From a checkpoint of a small transformer trained on Wikipedia: 10 layers.
MLP neurons of a small language model. Each row is named by its layer, matrix (gate and up: input weights; down: output weights) and neuron, and shows model dimensions 400-527. Each number is 500 + 25 x the weight over its row's rms, rounded and kept within 0 to 999. Numbers have three digits each. A neuron's up and down rows have the sign that makes its largest values positive.
Before each neuron's rows, "raises" lists the tokens whose logits its output raises most directly, leaving later layers aside; "fires on" lists the tokens most often at its 100 highest values on Wikipedia text that the model never trained on.

raises: "=", "Career", " Home", "Other", "Personal"
fires on: "\n\n", ")\n\n", " |\n\n", ";\n\n"
L4.gate515:491504535480513504516478503476492526532472482523499509535522519526499513517487502502538514475473501498470538473518501494511547527508501461490481517481526527529458505480522462450481506518505483552499487479505477476494488491536549501527483462463550517530505478475506545517511521462518506459516494516489543472501478482433468515496520460507529525516522542508547496491510482499493491483506
L4.up515:512485541487476465512496477508523523535485478489477536464518472496468513473461475502497519510503493539495514498500464508481508488470500460479453488472484484479505543529514493450495463518512483521474517474475504506499478482471524525516473466525552483504542481509513527473505536467495487451537541532471541530532488484505443495462511494527466470512552537501477530518516507483508499493489
L4.down515:530506525492509477506501452511534498512553504479486525469470496500484464469472511491533522582523513519464458464493488473509515473481469472492504488459490486432511561529512518494515511506457514516441500469479487476469476486468518530516507522524531472447538503504506463506486513478474491462506532489485524518538491490533466562458485536537518497494488500504474536531504519531538515463494

raises: "=", "Personal", "Final", "Production", "Other"
fires on: "\n\n", "==", ")\n\n", ";\n\n", ";\n", "\n"
L4.gate284:460487526483500501493517488473534471517559485483530537456473493493507474496499564449511468531474470563473497503474515497511544468523479499504489474456552483514510486508505451442472513472497464504473495446483506539438502485511504480506506461475521500529500521505505480506512493461513504456503510480475509493503511524503464523521477509494502491511474506465543529510522463513530522475500
L4.up284:472475495468503484553487491460491500520492519502477507539467450505501471500534540498475501498504538532517476518499517525469491517528536523479526484449502523481515484523534496479509501534524515497505440510514537515463498502491511507456514495535453522500517510404468518488493444451482450510521439490531517487466473521465508509464515514472535502538499530468487507546496480513493542506464
L4.down284:476486482459449491486495518501528511492556508484516539490456471486519474481508510486514495497514481529498514499494473491514496483486517513497478495459525497485506504501517456499492501508516491519464503463460492488457491505489503492497483480484495510495499506526497516487544508460486492477483534510478497522490468494486463527457500499504453479500514299459507496520526502552512537496477

raises: "2", "1", "3", "n", "4"
fires on: "{", "_{", "}{", " Ret"
L4.gate292:531521489526490534518527486546539489486535511517508470548494496489488490513570507485512478437486507510473477510492489496528493513489506486479531531467497483552499451482442526536486511515450482545530524468492479467466506470513525514498469475533472477476503530501521502504519510524503510500516498525497554518497496465490481486536515520468540548516530515499479517479461471544532452524525
L4.up292:456541489485522495513493507495510488460489495500511512527463519478509488490518519536527548461524492526484453512513459489519501486484496508497500553513519516510505463491470468567450501502493492535540533500465496467500513507466526527557475524481494458471483508503480528508510480480465522466533482487506473492495493449509456482537487482512539497514540480506511499499458504540506529484472
L4.down292:473522502481492493523497529490482524508521481485495498535477464511500458446513537504557517469480491524506480477505485499514506493490493516519538494485475493454546489498494496528479503524530497537486508468495446489502490446508502518508484501487508476539507506502489499480507454515507521493501450493505523519491490451507462502530523465500455505486472466519508550521464527501480507472494

raises: "During", "In", "After", "When", "From"
fires on: ".\n\n", "\n\n", ").\n\n", "\".\n\n"
L4.gate1547:550484511515489495487491533516510467495527507541458519530509525496514523535519469534520489516506518512480516499482504515501523486501499518477491500500456520474494508503493451510470491521475495558476554523490494510513482468506489502530516497485498503513461514494469553487444473527510459451459482505469535484461461486520486498470485464517536500492522524536550500517549520503478490496484
L4.up1547:489486484504456482489502486479520488517480529530460523465566545471473547456438504526566457514502503512497497561481439512501499469531513504508506541451443535483513517491510517478486475497492473527504499492472518485490485508518527474505507551513472535498459520480489494474469450535493485469487511558472502488502494462535519508465512472503485511481491516547527524524538521526489533537514
L4.down1547:479474499453511491478491532479517485482524548495476464456548508518492500445467478476535469532525481486497504505505452491496489509503506513523497505491517497511503513496502499500501470468518498465495487496467498501481527475499504478477501507512469539495483507503499509489510516559506551516503527509524470503496466498492504494508550491527449494525470381512477507500554495521508529506537

raises: "Personal", "=", "===", "History", "All"
fires on: "\n\n", "\n", ".\n\n", ")\n\n", "'\n\n", ".\n"
L4.gate535:512479511489510482457472489448512507489511493457526532503478454459448471508487520461506494525473510532479520480483524495504504488516499490486461514446500464474487543468514455519485497470531523493512506458470486509469533504479540523514507480487493465509497531468477505469479502520521456491485496510481488460454471530468471541470495498489492535509500520485511511476550476533518498500489
L4.up535:482521488477515499500477500483498553486536544491500541484539479496497442518483480503521480520487539524469491501499456494473478503496530511527492537468497496486484500505520463480496505482485477542535529519477463501501520482483519507525513460494457494529502525478457520470516523469515464515495503531497514488487485506471477521458530528457518548477508510517486508467519459491549485472532
L4.down535:492506499463506483443500487512530485485526513525478526514472509489493486472500508475492483514510501512505481501509498487479455466489506521496503499460502489477486522485511466517520509474517507527461517458463495511461487505471528507502455486481489507471491507523501529509505486476508494469492515490447521493476487483500445507480510482495416483482520260486508507522483509530520501507488

raises: "===", "====", "-", "In", "=="
fires on: ".\n\n", " |\n\n", "\n\n", ").\n\n"
L4.gate1869:486474519473469527516489493495490500471468517539478506508549497510464486516503528488502483499494545535507524529500489512470543509516558521488468520489528509529478495499475484475464483490526436514524499490472470505520499499488574480526505507496488519529499481436466527553528493521473484502506539464493465467463489505463474505476515481516524509495473539471513511483536493528495496512509
L4.up1869:457451474482434535453467496508477504514494478538471518476508498435483522495492537438540470522468543520531493540518486505480497498512550506493504514493513503497512532497504497494464458515537534479515510460477463531478537502504508456492469445533480507502466543517480507519541487518479493481520565460500484500438501479470481484483523514532529526510473535479466516508509515520504540524517
L4.down1869:469464500473485516460484515484494495492530521521498531492482481479490499477500525498535461499534506526516479516500485487485480489512512485514496502487516531494514512504485484515474464489523522501472541480472518504464519514499511478490449473528514503502469524516500506512507499502512512497485578499467491482474492477495503497468512464514461492509509319479495467515529549518498509514496

raises: "-", "=", " ", "==", "."
fires on: ".\n\n", "-", " than", " Pts", ").\n\n", " class"
L4.gate1475:483456486481549542503488497485456521507504531467482483510516480526528458502503561515515487495473489478510531507501528476487505515503547497491468514477548483513518518516481474511478499519507516508482516479507515543471436515469498466538526509517479509529514443463484497509473504500494481512525491461507490463500528465474493481504469526502519528522512527483492473488510502517505518507463
L4.up1475:483489497499507503415493506500505506497507489480461514484528498481522505486482518448512477499471527542503524468492500496506466468471472502512456473524497443475517536473507484453457507492507540485439529448473567499473474542479505503551527506513485510507535481494474490494473482503523465448506506490497497490518493452501502482522470510512517488492513517508451493485504479522495531481482
L4.down1475:484530494485511475458515523482518493501530491521488502490476484469551494502490495486464475489503524515507486502504482503511473489483489493536505467501537463480518521488484486499477489463538509488430489444502555503439510508473514516527498509510500514521520517506495497510489479511489471502478534523465479482485491459485494475445488495530515474492521392516522502483515529513517519490490

raises: "For", "==", "===", "|", "===="
fires on: "\n\n", ".\n\n", "==\n\n", ":\n\n", " |\n\n", "===\n\n"
L4.gate227:481489543486538479534456462539479496461520480475530477528463500495531498555493498499500516489500507532485505489482498527483502449498507496503491492502494483520503473493483490466479450488471531485470486471463471485447503511510512521530485454505483465533496451480536491496488509504513518531496492489472534499546506504506505476509502500514550465539514555514498481504515521460489557448508
L4.up227:504461472474491465474475499496495501519502493537490488469523494470541492511489554489489492461490490514515543481512448465502462467491489455487510473520543494513545476564461495489479524471487470476540494531495463528467457450494519522477492518448482444534475427497504504541455528553516518440498544541529518466477487491530495478513497515515489541502526507508525476443478484475497525546502
L4.down227:495489493484510495506445442517487487524551525555483512502526491498520492529471485489492504489506491495497494488507516495529436458487511523481479503504515446534528518480458471488502526457495444482499499521490477521498513504508489503506478478493504489505503411479552520536498499532526510463512503530470504437508477482531508472475471470471502491512507439532523483511509541499510532463518

raises: " off", " into", " here", " out", " down"
fires on: " came", " began", " died", " come", " begins", " start"
L5.gate760:455459494462481539475546528490510507489450502507527515484506525541506425544472509507481494522466524520517490519485469490503498496538538530527529504488486513509516496502532509461530512511520476503440498441520464508545504480537509529488546515492476476517523468542479509475510497508504469443502508485482509540498532469535485545471490480494533492493529554517523457480505511529503440533504
L5.up760:533526458481493515493501499477467482463538461500504507518515481492533513526522521529525484472470497492507488485544503494467533523524473486522542524463497479571498460495510545477496454480479478513511499519432497521521505486460504463488473492474531479515526528508516493443508474508480531466475485535526524484494457493533508521452514500472509464494507496463536485503557493516488497471492
L5.down760:514532471482532510503474478517496487478505444521509463487509483467501517532490526462532518528535521504542464488499502455511541483551474518552490475485518467495530511522530516469494482477512475512484456515524559491475515486523493497493497516512522490448527490529500488477523536482491499484520483503476456497483454451563505528491490499510450463502526426514543527473482483475488506503532

raises: "===", "==", "====", "However", "For"
fires on: ".\n\n", "\".\n\n", ").\n\n", "\n\n", ".\"\n\n"
L4.gate1630:510501537472509523482507488498514506481517538534516539514513512495512511493492495506546480518503465466535489511502495492479487469482551482485521471502467521528532481501520490482473470541530520531526494442493506484525457464506539469526479487522534524529497494536537510491509540491485516535516529564497503485479492493524532442479492502497507495469522506519510495559537529487476563498488
L4.up1630:504517490525520504522455492479475456469490530549471515489558553485516451520502486507508517527488509517556478543528526524497507459464486532472504527513501520548463488482482491496496497480515458485481528497503438522546488466510498477524488458483480511453441496506463495516479545518519493512471496531519485472507493508510530491482513499477540535480488520512488524532518493519521534491472
L4.down1630:489477496487509492489482496496515458513502508534510496511532518452510502510500481468548494498563476511507479506498506508500468496486529487510479526536500466495476516521482493459528450513537523497462514519482507516491511506513489484507442515549517494471468500475495525485511556525523528467479514482485502498462500479483478470502516447528433499494497295504490503496515555515484519510511

raises: "==", "===", "Other", "=", "C"
fires on: ".\n\n", "{", "\n\n", " |\n\n", "^{(", "}{"
L4.gate398:513533515527537502498460489487503511505517526479532492487490464488511475520482499467503479494518541545460523496569482518488483526522494492491524517486528482529524467480539500505479541489506478531516497499468504478521484466511506453514450495511502471536530470494524504516504515548484482469483484518497492472498475517476455542493495530535519533485512474510525506448499519547490537520470
L4.up398:511459522499475505541501497540453540494492490472541491497473469495510501464504501486493489488512516499524521523503479516474492479484502461511480501459447501527476457475524485518495532496471508478488490436488502470493504492504522516496507441480534540536504499512508523495503464506519455503557514491495476442493499495479468485498489548467537543527513483497510481481528472520521475532499
L4.down398:524508490452487500505499479519475492513527504498523476482475497498493492449513518506477522514490511538525512492516498509450460497494519460486506550498455473479513520479491480499521483544529451541543477494468493488482509486480516511545498468497566496485521528492521492489496475517508514501563501495478529494515452487511492517481498508491459527494508368499535544482513516523503518450503

raises: "==", "===", "For", "Although", "|"
fires on: "\n\n", ".\n\n", " |\n\n", " hold"
L4.gate1569:494504497499457435498487486530493494479487485504458515502495505466529491480488543511533508506443517466482457513506475467506518511479498513486473537484486517482510500526512496477533505476494488504500487503498460516497478518501520470500497496489512499515519522465514471521471507519503480509502486527502490438464513546531482524499530492476530529510482522470490526525512514524479532506451
L4.up1569:521513490508492494536517480533482491455477536500470514495530484472498472532528508526471529494507511481523530546511462505473502496538502535515470532540480496512490479532503471432538478487520496491505505495522477471506487507468523519534462489519491519521474493520471537511530530504526505478534490521479520463477497465545540489512526455529481534489485534489493511526513516468555516515515
L4.down1569:496459529489511484486480485481503477482512495528490541477517492476502507506518458452499508522549488531489517501493495485504459509518544492495453534523521478508480496530469500460498457487541491519501537487469550455498501505525523519511440536522519503491498505494500493500540535488504474458520507493485482520455480460528499474451507485487474512478523422514500464496481545525528511483503

raises: "===", "|", "-", "The", "In"
fires on: "==\n", "==\n\n", " ==\n", " ==\n\n", "===\n"
L4.gate1565:444532497456549535510496485538466507498504512484468501480491516469471488510527528496474481475491527485539524505490500492466527485485508454505500514475535488510499501538495525499485501509497453495473504502479489493501513463487520471499477509461470480526481506453561510533503490519523484504515522518466495490515557528531499464520484491470540499482510505453509504468495470502496498502467
L4.up1565:451455473488499493482511477497451500469516527488519537475480508482519467514521508471498488503498526467554490507497443485473503492485497495472470488476522495485517530529480474471503473495470535524463502479484516518501488494481541468496495486511445480501499513468544483505491494539504530507491553487496473471493491494492531486511488482478501461472477483461481517450514499507493540467463
L4.down1565:478468474496492494498487511497510478483546518499510507494496485488510491500499508495538488490533482521518492529489468500506463503495478489496492477495509508494518533524495466516506495475504515508465529501481511486502521519469499491520480481535502481501517480504483502501507501509486518473496531497478503479481473480478495468456480494503457466502520237491500517497531561527519523501507